From a checkpoint of a small transformer trained on Wikipedia.
Size: 21 layers, width 224, vocabulary 1024, 16.7M parameters.
Training: a variant of Muon for these matrices, 555M tokens, 4231 steps.
MLP neurons of a small language model. Each row is named by its layer, matrix (gate and up: input weights) and neuron, and shows model dimensions 48-175. Each number is 500 + 50 x the weight over its row's rms, rounded and kept within 0 to 999. Numbers have three digits each. A neuron's up and down rows have the sign that makes its largest values positive.
After each neuron's rows, "fires in" lists the words (lower case) most often at its 100 highest values on Wikipedia text that the model never trained on.

L7.gate185:568515486464431527419470470551498513514592525503530538553433476485550441491444440452435461454523461556471547466544486484585398479499398489441480513445486539416493452456508597458568509486530562560414537344518508561553448597448459545495493469446537413546493543473520512505475537513463485430530565449529539493484495557459566505539582536488583503527529512448505605561471489462510517531537
L7.up185:508541593525507439477445457411495489527530463507622553525415457506486465516505503522487587494489447564491618354568491594496547373489448520444511516430487519524497540484483529634503532476541483454409603483483484493594496419492513462554534422424508548467471482485441517476478423485538506483541536508553575498570529555524494539441490498533477527498524516483516542489482421431545560509449
fires in: "such", "radio", "its", "near"

L3.gate370:531589417402428518497467455526504565534485496555437456449519559540509383502541464513474475457519540564527439514490525459393437448481492527491460478449576486430507460467539504545608497519527527418553481543457469520541506433508522495556437425415498540541436477551495549550554456474520567465484452489499618531459472468496531567489608561410516518453484484467625552459477448505479438405520
L3.up370:418436484440460506502510529548466442468467531521506559533498550454493430530481492469533515464504526531487474594564550537510501584521533527473583431427479530518500521532538472414478554468596475467557491537435459520535527524528476411494532457461451420581455429532561545574487409582427545470574507489448531451577485492440501448456579478416550436443519354520529534492465450498475461450539
fires in: "species", "film", "specifically", "specific", "file", "filming"

L13.gate359:456491568524433421336534541414470529588445516463418499551557472449442528471392490511503548537540517504565415468552493563491516561546453494451570475578556488546589420464516524535519475463493492526405520568507403454536478531526483541493467531517516492529556535396407509427534602440567487548420488391558449457483528485508518446517479498539506518431499512441509468544488519476493477507534
L13.up359:531492449547586455477527565484494529668502477469411511594535449454540538482437537509475459460401543466522491600470551525460513516423459450536517506428469472577443454510466504427435528471492465513574448528613560485457502553458534466480470536459562496629511453415496445397553397504555558461474497478544509463509474457494561518492497462596487534442517415584420459567476526448429566437465
fires in: "company", "competition", "composer", "companies", "completed", "competitor"

L13.gate582:514447567451438514579415402577512417538496495540530534463591504550424548437519554529526458472523461573512517512471485475602548516455487405412547498499471468516449527518467551427531534475485484489471459496536433558453527500503458500476487550430471502491543418555488503523467520555439533555437582513480466536512427501427546505501472509420473456498595585537412447501452444523521441542476
L13.up582:435534439509551548506505490473491590569417522444533533493539541526464543431522440553585434440609488661466572511487447511572500516390492456490496480478451487464484608513444534450419564519489477473469417394504436525523555486508446420490434554486550521544517537410615584478519604499541511414497504446483462461512483525363564455451451521515494506483524500360549582451535519546480576504444
fires in: "and", "or", "courthouse", "two"

L3.gate716:505460524615501472515505402592466482454483535453546479498461551444542549413504485499468457410572498468448438501499515503480477497458460503514474559448587486508467469489478478560395449518528409460474471508465491485499545600533574481513518571534386513549473537529389518491487586499397532550559534505487555480568483428513465444461517435541421498470531461477553553438549525524441609585522
L3.up716:495443529657519515524406551526482520538460392560508467582400420433507501481439589518505465484525479446533433430447552499512515423541425546461521512414504517509500550512450489564469372494550531633514476571535458527510437546543519459421499530486472467538399507599490551527552512354450577447484487477611519510552467477443461449495573534493526502477573483489478516425452397474432561477481
fires in: "in", "of", "by"

L7.gate792:517544504582494460510566409520612432542534476472511503549469566577512417541509472498597437571488564504560550471606533481413525526507510501498506561493520538483500542570529406525518486523429582534496479448521512518397541539426504491467482507435674403583564506470370473532545519478530504552559515560450516518464521506520468455495465428589455529436452522471521441513478515618572521568503
L7.up792:517593539554564519546547361483551498557501395532565540481497448449440455541450502435540433506566466492468569520500551517427482549543594461604531509448420530513516497476483451460456473578427512507457494532492528456497460511465522506469603590469477495506542472423509464523455551558449507499588479522501525576528516497499478507425499477511491518453524526475496427481578507575417512614507
fires in: "be", "being", "as", "was"

L9.gate192:370416573494527543482635471492603424462580563583481515570478465548457465477561532568660499581546507487445452534441451461438449542473455496577348495446495543445546460544482469576493464493472491476567441559463508510557567568501514559471525406455515498501445549482539441466526520473546459440464465487565530481534465515442449389588418484535437515505487519454555464515524483509541423520643
L9.up192:538525504514518493526580495583476604500436431546530550518424375537476498502511559518484645521483494534511426451514474545511540434546465518611411485497473528478539377480502497570528615447490433597570437486555580474537416499483466523511514533513460410495423526394476460525516489500536550438460503483528513515492606515514513551474508495495505571543480500486478512391499592552510552598465
fires in: "as", "eventually", "artists", "justice", "a"

L3.gate8:570542554554366511496492496612487418502528547403545455461514498457545487562562519541451542420534479528449477499457526456455468450586509480524474416515432527519507471390485506506529518535461512515515508452578466399413454497539479495530507390479475416425455411563581580510504508465526512557562507423512438466534507521510552529462453473583563395451464539437457396537594526521577480513532
L3.up8:568488605551517391502561493586557479489467473432528504517471516535491514592533502540574553445565457501500471452473540454451470464478515482468491390532390560490511479533452489503487476447411507494529565584545508481465385469564500472454531420530510506414433439538601483536515485445543537531548459470513450482568344570492493514432461457481579524467504558503526483570576512413549447572557
fires in: "this", "goals", "league", "club", "another"

L17.gate248:598516644553486508530548471499524500469378441472434643418553532505495573583563532643364475520496463484537577493514501450405509466464464536433520526463544469496475469444548470536513460479392428411554567542523561508548429465521593464398486497461456421508487566473441492409514502492518450430494530474457537487542451565545505467415511429566499512422508460542543504430474451509469521518569
L17.up248:512548408466514541431451527537521489575462478546474541494534486547531440471492479465556499393453577438614493481455449442551508531500417517584524475425467552496514486511501514512515425521478464515528427567428401507417524441484561539524531502472496522569516468538540509447438521598548463482555582497468624484502522496494519500535478373475497418398523459462538503544439478490493526541466
fires in: "as", "was", "at", "became", "from", "champions"

L7.gate631:505504554413542529462518581495382514545426425535469549474468470522446506542502480562480475579584578471496478534587517474530468544462488502548648481462401571611531556559464419565406442502455573499548475458491453509519450531543541505508548494437474524467504432530484408533572468471508416529593518480548459476531570495473536389544489507582530493495506487564509395490497423515520513456553
L7.up631:498487430520517518543509481464606399493450512533508441443494529505369532466467564515447490449470453478476467471466537471525461436509495405509561402467526513484506531539490507592516486476504512490542569399657515536527417431500475513455508518454599602482497440473558484418424429499504546419526526497379599555378434553529493551565495445588528511436581499577546484524504434517496446550532
fires in: "company", "suzuki", "control", "committee", "committees", "companies"

L10.gate215:516487502545550499509496513534563490518493499478415555530582435511501522547543452527560545516563571619515443465481407421421481502484463481406487520512583494485507506492408599484607455455456500577450523423490520434450611519575550531446529501473434539519485388574494418480558564434444485445510535524422497519445447456432543530498465440440603546453565489503519539458515449506471495381579
L10.up215:532480492559513445543442429518501501430599501492468420467460473477499481474597376576529471521599610409537458561417580536536485543488518434514458496390524531443418490558534516560485421530468451515558425512444533458548509562507534586506508522506484420430488403538567555458494526491409467473567501552566487583528550461547507542454470507498509489549480537533472538485428488484558469460445
fires in: "with", "master", "important", "outside", "make", "very"

L3.gate857:512502476541575445520526506498444464412457493476467575562410493427516549574456558465506524475486446362584456538544568438518473516509496525508522509470432502469531540552460420511520458417506534497479554496507470597454503536558504500580459555562475428507512476413490503524469512350450563542460506518490468501521449580502532459527438466464489387544487514571505488462381492446523531427477
L3.up857:525456556496444553513516566481463635521473507439481507592489560473457516495441594645506505540519576508500537419421573561609463517578426537501505482508424456434541531486505400516566465411540520449526510548470546565515457559547435526478474438527486450592517511490490520570507586432501503560542471535494479444418418476399549575452374525486528513560594436538501527506519462513416436512482
fires in: "also", "player", "career", "he"

L11.gate843:481510457527538581418475433463482448547534458556490528507463539593398534454498469520458445496532439494460436419473541495498398507523498494449560441545521575567465447650508546449500463496450450480480439474535566430434615595404556590555525453591478546513469515507494564439502477510343484527549476544523511528497425540474390469541516535540644453446499473486556506543510567545456542454463
L11.up843:586509510538596547499482578518484497447590492507463572463497491496486542484526460531433639592519495564504508459504419528581516518471539502514506451433470473504452429473513583536578537523466450516494546459494509501460492384481426532448512364460537567410455418540545601555552546438537511490493437477542420450430516524445523503494558454485475518432571483469511487598452472496563590460466
fires in: "there", "according", "himself", "currently", "at", "to"

L6.gate276:483512456535506469518413475579491482487455463564525529459563495497520505490623486529465534442480456561429468470564513578592546566520569531518547484486496426522507418506450568525404509536536420467485539460508492531518475476522491508463460526470477513441551465469417395447516553496484454539424443498521432515479486396532566495515437515556619488375578454417502506515584552419477447517451
L6.up276:487545510374416536540523493622559478583481467446436486516456448444562543446553488567514558557547521485467446521449400493486499531450531511524511520544438525503531564539475519479565552479563475587517481537566537516606590428564477535487465603536336594458484408541482493486412553457410501557538550437489516622440537505459557497453489516458502538476569486399556494409555520515458489454366
fires in: "squadron", "suzuki", "senior", "zenki", "benenate"

L15.gate77:561480585591545438459500578447573526457580528449557637457504532494445455497447473468482523452521501422558521438492461527588509525522456405538530471451493437479531442414549485500564583499469487510484527516464524505489499417446486476556450535491444487490448565440404510485568524434520524468514539487522449492425540413511502479546577473494559437378524447476425553525558525486499503502535
L15.up77:508554580449456476516474478604544479452411469566417478490508560447603382454468503446503474494598570516490421537546434515518506534519494591454505475553590452471482564531599491476421623567544641522506498517463459552456454539509535470465467472440510547476532556530429440460502424524496447491465493508530516494493428519435464551500474539490488477542547492462448492549448443488518443436533
fires in: "in", "of", "won", "made", "joined", "by"

L4.gate681:556459420524425510511559380488574496543516517515509466502372502481487539479471553546530462511459477459450487358445479494522540569405381418483472529548539417485546514512428550621522490491555461440509413450479465423502520528541484531411450538509553511428537565489472531402455556488499454456507595614527446541491486506549559475459490480526452501450482387461542456516485492538446522506478
L4.up681:600486500525488504510523476483514538519532466549532471570511544428520718432545429483488483540454468484539543465452432468546538505455446463523491558450421497489421565481497475610593447469417401481462520567461433535521593480508504442452506534514427498488482516488477445466455602481527532472447463500511525501362513485491581475595523561479465553453513388508520560526589442544536560520520
fires in: "or", "local", "st", "and", "list"

L3.gate605:474444489442508438602490535497552512536491473483507509515453525522531452477527489576595544509565419599502450445387549501552482592546529456497520479520476384499543450527442501521564521345475548471542494525509516532477484454462531583464540536385480568483408599435386625489600502458537448468484404523559473448488496489521535580498452539493478440489497481544424545479503540519448424503445
L3.up605:471530507481532456559517506545499594615514446496559520470529461563543493479517396600540519443540475615515431526462461471521457533587445487462513470480423392457543473553443473531439558495452559516562508509539559527486515472457522486494448481423450582530436556473517579486518471435492452422446390509451473470483439462587578549475463476489472452495478463445452606470512558561517481540546
fires in: "19", "20", "200", "25"

L10.gate400:458439382454661521538518499586492523466567488467407507538549463520407380540531649560480418462487525466465484454469584607486452417431489478580522502442548530460517389594601474522578561494455560462442496536454487468516490460519489588437519420524498484534535458491439546503540602508500541453524497504436437464454466471505426504507412519469534479529480470467485525569463542490474517499521
L10.up400:475469439512475418482616479502368506444624472455494579529527522508557480585526519432513507540468454492505589535488515489433374451546528591438552498536445509555490535483469507453550476439460404485445521497508486481479571518524454530519491476443398438492475492585472582581545466512523540468567358412506485540589445541532530432452426440565462512519511444490506568380577501512464465445427
fires in: "of", "on", "to"

L7.gate226:503420593487509423511430493592432522504509527532509535490489490559497525532557468564520470522475522450586525375489470467534538429484494550586485439516526525517589509467478540489475461618516571469378579466492506434510365487540392450548459519505524541479450514565486579566458415481519616450520509452452544483451438534506387571507354420521493506514519413525506556595523465542572516521465
L7.up226:522494496496504428536592510593516498528491412511437467565567544467489509516551441566446518487477489476576552544440466560438537476569379504442473570602567578566405448541519470423500473410581551452579457424465421505411496536616520507506464451363517533430478538506484529466516461520597591541525480508459475469468530454433489481591442521474486600505543514419421596542506580504443427491561
fires in: "an", "a", "san"

L7.gate57:526593502478428471443598486597562523469501470521424507431478590491475455509562439512455528534512586540523480487510523466427487412454469579582405462546515539385558555468419540521535530464503481422520487467467550481418433557542469439540357517483541509510526498433478443515562419444548488473572615537531531442425466535572464474495388542544478636384504567521563495534516494484547572550467
L7.up57:457490453471469509439456500450518512446546424460403543494480589422485476538519442435566564494537588544529510579533419539560488437464426405554403452555389502390468449416496550500534534481425536406483530471451541415545460564467510446538515518480534497482514442501456431492510501535493461510548550448433534470520470565501524519529483494476516545521492485436457472540482454448509592486520
fires in: "squadron", "1", "economic", "initially", "squadrons", "record"

L13.gate855:493468618536520393483515532568473465352548516527476450516498437454414437435512513484548472414504503465559488522478425550515568441491445583493451474505544448494537412409519589567517570499478575452450409423550496499518537527487528500494472566464521569481459569553487511514485497560508512552507458492452595441504509498511420445485560474405512415503513555525537547441576546499454452484521
L13.up855:495573525597422387528517433486478418495501416410502487467454474492465435476569522492434534466586611450513455547522438547421486463538598487467551492515448489503470463470591545499480454501499494478430530578472516437484476437506543472579501523437515462511421664446480451611535494526504456417434551493481589455470602558597596510513456512481577451585536574436470485497462483489453476557498
fires in: "in", "on", "of", "at", "ld"

L13.gate394:604473471534488529427509458465498477541523533470525466523461477439516557572494472491539426476505501524398552434485486545562505524390472553526412471528520409505541442541491577522534447474536453536417436479556478511421499525525542434471524537584526498460494597506491470484529479528484446531458426522425514434419515512512525533471458383551526599595474491529612571462486577533521480491512
L13.up394:444422453541566497383510550487529505473488362467446521478420510510540460463549513462460539454477524437548496527413500510471521447456557463509449506468473480607473427444488537431531435530540585440501534512419418500439487460435450519595563483460446546484582526533474517491468521483444602483453494515528449430517517404532486444388530534498492505470507437465576567469406488454440426491529
fires in: "in", "and", "at", "from"

L7.gate113:500559492522442459488540490557471575556488545570444514576469478394527533554503566513489433511495495595421495516468420477515513509554465533624481438553514547561492583506503512455512471530543472531518487531543567428423505512457433501534416470539544542522442514587519469500485500340479558490486562477509454535491621551471506618479545511486486458468518472445488536443587526468585536514413
L7.up113:526544511442504521450491654559447567543467521612469581539498381482561607521416554534463456431540571484462495451561517493563474554500459564501509480452432484535540495509512455443500532448405524535492397507543495485490498380514555508436548548489481446454529496370465415588555483458447518512510500500507514523525488424536468553463460515477528524509571436461559511534413469443513561513410
fires in: "championships", "cup", "up", "championship", "seats", "finlay"

L13.gate434:505512504484542454440445537486604472522419572487398522522423560544528458482428453447489592552472502514507564484519530495542606473500382477406479609439538489463427483483457475479555531488464485538400451435621540582446577473556491496503493471484480521451540503433415380488517515491483477424469544447511574506411463431476510529464521500528483556518465516408474561449512511414551537485516
L13.up434:467610455593584461527525555516452498494496516533504595510480529506446474434503401537519574487472483493510568481494509613537414585518506473460455514433510394501519462524526580455567478463504438565501476516511507434543507527577588527517476568446557542577509494483475468479539573613384507487537380442497464456548459459570510380416560462548570537510522498462502508453513477523440461436494
fires in: "made", "with", "make", "took", "take"

L15.gate775:549545450443493489553492505450451462444496509549423603493459422553503545540481495554493478448564453547467523446607508471472423417432531464507495521512435469528491528458519478498500518443511528575410555427456472545417580540587497550483549559551511437482409494479386477546546517483486458537533491562443498530492429522476477481474503493496475490433435475442441484514483549520437448536576
L15.up775:475471474493506509546470579599574519543546447521434468509441441465505477553490563601514547418544562402543571443484445538508516463450477488482468487527525511664445499550511487537547407493511466531531583519610578406556531569426525461483508459402485449525486532404473547529555494496504542544545467539515452573563548575415568477522430550519504464462598422459454522480450482495461473485519
fires in: "of", "under", "in"

L9.gate313:546439447517510492541489465465535573499462485554469561507581538639458460535485492481478516524525493485418479454437566430501487473507466526544537524519485426555576471540485485552534440531418571501468498436580530486430431489466503592497542520494499422418490495581489506433538558423473468543544409518466442492497450495559488561597380509543514478506518543420525400511480461485462431429493
L9.up313:518456544503413484529503535504535473462559480406451521473486465487583450406502443518502470545548474523479540472453542395527516522454496561472434490597464584452536543423423451531503515484577522473487567500551454551477536465493456498562500548406467494577411381520524463545454523443509500602547516440488531469562598484519464563538529565487464455428563481397472569504489514609513568404510
fires in: "as", "along", "in", "to"

L13.gate254:567374508503518542498624491523428422384485544469445616465415490501468534440545391464419479531525485523490453546490509569560463525455585553520652460463525470447478571557513521478518465588504562415546522579563528507490626492478576556521520504539414451573538497524533541549504444527478630422466470485567480446549528480585525500511507516462458425439467494534512544575426518520507574454527
L13.up254:462453476505479487507613459493506461489459514539428511477548539597436516459533430506563514551487520529488561433528532554513438507509573557523579507393562496486476500557594536525520465543509453514554439490498591512599551333422486546529450423531459428532553569486507507521537465499541555460448478503640554562497441454502515464535433542486522434439484512433501579485421545487503513423474
fires in: "to", "third", "help"

L6.gate26:434525462515535576467530557491439444476544476591444412493440577472417595566505566474411637602491430477509493599427559460514425528460545560467534505475440467472522510449482479548468451574420474470574519541512558530576544612493485390491541511470411487440482454439515498426484514556497573497567541562457540471430534595481520565581480504449534523442459501504431491563600503505379512485480
L6.up26:544558565504419502542495489462593522549444488536470459468481384447566425503569520444568446497510406467465472546410488482480563454441492434412448394394439536557515509504528521476509460529609497568442427451455524472504455526479457500455458458390487482497541520542481466467504561482500485483435475446480546556451436478526600455514530521471382425404534560513617486572555572532501498473512
fires in: "before", "however", "knowledge"

L4.gate18:540521489526461494490452510372613537434540505521462488406568399418435485520488572465495392517455520527476525556523492484551403505536477477527506465438531410510433581484474453437542508519465541593569541481459484443505552463526511478526511495453538474470461516461502508421526500521598455443570433556490478474498503589512541505497451473554461536525466455379547410564463495477496507553482
L4.up18:482536518489546521547476469555485583489479517509447462453463546561423495554572391476544394511591560474493494531440618574540555443446469552515527452432445499601464426508503513494559459474484527498548424460492580464522515439550527474574483494487505496523546389465509532497512525558438544445544524495507441574472581520436554498481512491508524529600456384488484491438543514529507501512466
fires in: "where", "of", "which", "background", "ground", "whom"

L11.gate216:483443528456545545431580533579528450479499525477424466460469526420481524535550470475474525539378510484438438473582561457444555455500466415530426489459535544515431478496449453473453476527476540465454540598463531481456446407517530542542423490602545538583423430575522425547454537521537614563498549523426533479436461413487506447380552561519500452493479562404494456487561621526491487436522
L11.up216:552470475517481539576541463493431490419564533453503604564481473475557519536559504469445474521458510391545482494514491555464552560420597466496510512572479522465472531556567486460415434492565420546569483493456483466533479395480561528502591549447503467479532540437528532537590505522503613491542472450501458506482479508462523518526443517455461454492461589524503496424429487433484498410507
fires in: "to", "washington", "can", "has", "does"

L10.gate540:458486429490546518502563536591435408420562424495461515541512443509547526495435491594473555507453474485496461487522474542481536583509501450519609483578533516435542427564484457556466540425582435505465506551498557509505542384449472449456402509548550465420608493470515529395489418467561401444446467573524548398475479559453518517548447503449464532522475544516430504464501581606494461491478
L10.up540:474507529395411507484438494566517500503524544540496521529510457422457527558450426451412555518403603564477526496527589437534488513491485542581605509552402470498437512537519535457493579509506482513379485628457551443459593476432519541470497514473535508594436516469501553427470493557535525484488520425504564507498531616453491464503473409504474510483458494453434497434544430603500419507491
fires in: "2", "28", "21", "22", "24", "23"

L3.gate240:630394474417564489417555439507544513557490514491465508434408496491567509458560496567453505542443611510469563525493520538535430490567491636529464493592449450568524457529553450504508441564467505486513461436445494585377493497532483535504480515510448466467487408521536517431480426444591544517508501497533544494540492551520592557543607460504471495510573586433560524488477506499489515442479
L3.up240:504487535550441492454444404491526401615464542491513485444478503542530550573479450487481546545528528487499531593521521528467508607428496482484513474448592467483501490438523547520524448513535477628563570547463547419477478555491492478522548531588512430503469497498589350371550453439472545468580560472421485524526389601517472555506526526503445481570402447567541459467475520424527530531545
fires in: "english", "valley", "egypt", "daughter", "it", "italy"

L3.gate384:485536613548467493545547474511520449512476499516583477464431464460482592497479542571543546411431462464504502456562588547506404455482455444536521520558466549450508499500439426555530526428559483468509419487428445519504548571468480468528593515435549496468540403485503581519467517433530494466481466481605494586487479502563495513467547428555474349519605450463435548520500535518545536547527
L3.up384:469530537516475573516584486611512463415521535508582463470390593518467458499452480572416510477496430520487473392552494535431445409452465485520537509455491498457404516466490419439543553494520417475534566454447518599451515497489543504530503435547487572512527397568601497564500451558485412501571432456555439465385499509570525530463481500468408510526507491395491504528578523415575511464564
fires in: "this", "these", "however", "what"

L11.gate403:535481487519475576531519571520556557566532381486523507496505426479489504478545449521470508495456436542508418449558540434611477548509437588605486515480520427372433426443516549463595537574425515561519406498446470567446506453525452465506502575478581541522473454569504498509449517532444546466543530466415383597513535592437548534484478506479514428555492477575494369518447570473453487481415
L11.up403:433576534525519476549525522574560512566464503411578573456493473484490566582577478427505490446458518500477613538496468447524506529529489491529505639499465461538520428539494531389457504552512495472408557570528464527483575499442599535510486424516454462526465503550487443524483514550533547590504566560447517512368410434509509424446554460508487549442482566470495456466627471455565466486531
fires in: "when", "since", "and", "until", "if"

L3.gate60:526427545508504495440423625542439532534451461565369497507446534535480350483441593491463465558415459449557589489508533440505497574487502458468536566513481511428425482589589547524520515494646560555482445568495471579607458569503467547457477518565474547394494546554485419477565438550509574439532519546485441534481494571464473511456511468455474521514539524520537486495506459499443378518476
L3.up60:477581461413505496484448516461514555436447553563476480478506553418496520494494511563566407447428447516578489347564537485574516446525501543425451529552635486424483598528536498470473527459519481537488455602526535559521477556422436482536446448466480519438600469480437487618449517499465517450502515505472521479589533555498425418518462436429526494384503543463554477525503500529508516520514
fires in: "before", "age", "celtic", "hapoel", "to", "hotel"

L3.gate686:433501540507446519582509526545530464470462535506468505525488456541563515495499429395557455446356539465452451517532521489622530480463522478446518459460488457539460563493525552457528424460589539455520440562567496495474485480438442489453456496463565525530520514427468530509449385405538527498576429462448512499598444440602512549471483512419605470425433553485535504442425584450599502556508
L3.up686:480415557504459463467527507415525504462609557455551466508456477442416436458500457462508501437491500550509535547508490550665479512396503453553519548517525480480433487527510579462562542405521376524441493535498528507522459494536522564564539477526490523553450454434438528501471459393421544472498506420565511526545425530555426479525487516474530483516482487447333480472395496495575505542515
fires in: "college", "school", "university", "professor", "museum"

L15.gate807:496529480509503522447461570544505518548462536560474503533469471488481619456489457509516433451360527432512495460546511497516459432504545514447538548465491478499495543459517580537434495517475497547498464447450463463529497489513502500486548520582531650495448469531563504494369438538451529471601498438482542469450428429573460534520486425568420548497526402542465596494412421470531502491502
L15.up807:498407501500570552534406549514519554495513536634546570554431471604459616454482508587482504472537471466535521410427578519450437470613479566490534533572479438496489496477510507528487555539490533557487536477440454481593501529507522413417495521479576534502498552488575461486498487535473554459529471396475411482470486381494493529547519568589551451427480385561434581407552515494505468507555
fires in: "a"

L7.gate804:469412512563554575408494529504477499491524544505441519447532429476487488532378488508540455515516541549586502468446511502483440513455506545493552460509486537561499518451555420470523559440502492428547486524439547539489492382561409506400536521598481426518564459505453475571534476520493494433458579533553484504536510555481544476544523491436574456575522469454470557499496556541470446508502
L7.up804:411589535566450432520484509460534549464427503535437572460498528552457521508479480467502481393552459577455486514464559507460473509429455483460503450432488557452443504558547489512547409462506386558452391492394492390478552465485520453521463501485479503559494438511437488535553393519483510515456459504627509407477514540482540456462389483505492477489562438461531485504566439499455447372552
fires in: "before", "being", "began", "11", "beginning"

L3.gate323:511459490525529507510469566560633486483477481522457548514516562613555536435399483483529500557450519560429609493550484505516538482578474522459524539483499473543482464500627542418607484519515508430532501463412421453512393429445478477481562453493433539533569518524473467505464473563528535451490409503525522558498535489571486574503550512431454417465533498580499564540549543479408453546513
L3.up323:567566529421500543474501526556477361487403531563477450556549550560418525552531458562466475534526511416522455524524372465531494479482508524451448448523569536504501541517563502562539473524546570494531487477442501464506478461423521531565477493494423473480602514502445514503500547505532505515469539507439564567585443496401512602561441503478533442485562502474508516535547537572478508529439
fires in: "you", "to", "north", "northern", "by", "and"

L3.gate681:531534556498399430502534496497515444419482464500377441502490502472641396542535493513468624454559518509505600438516514444521514502476458479524540492506537512472470535499533533425470556535514599443535543453440480477486440552463548420458502540474524494484515484535552361491446524492569425564534486531550462472577448511550526583451400575481543361508512499455564573504526487551494477399504
L3.up681:466518577516394510483534522563542408482563448466398453511477527511490479458579447567397544458543514516554493507550575481559529474464427482512538459517485492409469421520558577456475524557512516520521421489490456438460414500522526473508545567550479420528458485546616368414448554531601489569528537523518580497537453515564436507524430578542615552576468471537550618352570503506478505352528
fires in: "history", "family", "families", "historic", "philosophy", "historical"

L13.gate108:536470505482524495517546387471463497582445510477556571473541457444550624422510441496453506596558468543501559457524510526526477578561516376479592490461548544562488463446487568521454490491470544443551470524516487521448497490481486546491550498490452543511564538412456482498391549512542511513539461470537441486524568429567575473500486534461547526466390473538467439453501633457538470392518
L13.up108:535564475545543449507531537616512460552511484519434558539450588488476489473543540441490476458515578523500510434463464424471475534460541534519495528477475521513561494551541425600499465550584455508539467561525417590468472543463526522557548479475541550396517496512506487552587536506558463440399429533514496571515482488528587419435450478429397499514583505482547518505487477477576449449513
fires in: "and", "was", "were", "or", "is"

L15.gate149:489605494425570431424522572500440449552510492525490549452583454473520496434611466515385449544492454554489440507467439526497607508546470587426579571547475515519435509517483480535427494472477523501582510516609377498486417470603429505436516545426455434521477510514454459535527590471418495544525578544520461473530539410509535521575476502484526511510578424481541494412487539430522505538469
L15.up149:559503480464544532414575538543453564551577466526565553416507406524473563502566533406534578516508524437538570530549504495571501574601428518460465517514489372482423453450497476435387501416563546477484562560499508570530471480483583484532439460558438344475509463485573466549525430511508376491524472496480437548459561513474558448495500462448580489559461504513452464526454412477479494479539
fires in: "was", "newly", "and"

L15.gate84:461476475542548447601514471434497477441541506501542547446501491575514513522498576507473485517479496489467529468482486461538489502453478528462515488407506477532524490467508401487537390482475570487543525527584487455435539568469534579495573459460483481547493535525489551424520516520512529428583544455495444480441572536466513446458415442448500498508524539393524481493552565573354499497500
L15.up84:508437492509436488503590482486454502446575538447361571437386416491436526503545523519438473495535519521413531479559495451474453481436463501475498512518551407534452578556534564493533458566513506521423501521480551441503475439517494544478467472430502471529477407449450539496544503461537412526418416462414486569583520397443465438429480452433407487520491472454510533469515348465473511566469
fires in: "in", "to"

L17.gate573:522530572449508620520485444440538448502569434545561484517550452572542498508579371530413452496546535453550482422494496438443507483508503484461452505515513567420520530565539491529516568502551484443551408421428486466501571494467415484454498517536492505586525502456529474547498585494475536595522523440339535464455486429521486401481370543424490519482523539478488532553502500498614504480499
L17.up573:545533471566556524492453564418469494507514359402472502408544433485523499528487466513489563573591518384505479526564420486386513521558524543420514511506459446537519457422507503550592463541478437516481456438471403499421360440504549532417477459442477473629532498400539382508521521514496543433493437542550478425463474468504564521470546490496466482445625495419500463484488472562472450559518
fires in: "is", "at", "and", "later"

L10.gate677:485548554481543391449462544431410574449557550471509597494542481549504465462520576443554395459507470473518535386515436531519439449445494498487547507550638528557540572501514440496556623463564429500538500507468544551480530481487480559484442524503508526419490415588471468406519540522427553410543480440531444618554489477439433478440417509490458506525472527490546488565496475499442506510456
L10.up677:411449406532561515471509554469456536444486498468474499376498539467477501468489594384507492410418584413562530361488499461498491526532470552400424495491432503460476493452502449427500499470484557519521441495539487550580530441491551603541504457477525525558515523460479494526465486461465550356439467403391485542454573578569504408549552475536430517519490498444512497503623467490476435460485
fires in: "on", "off"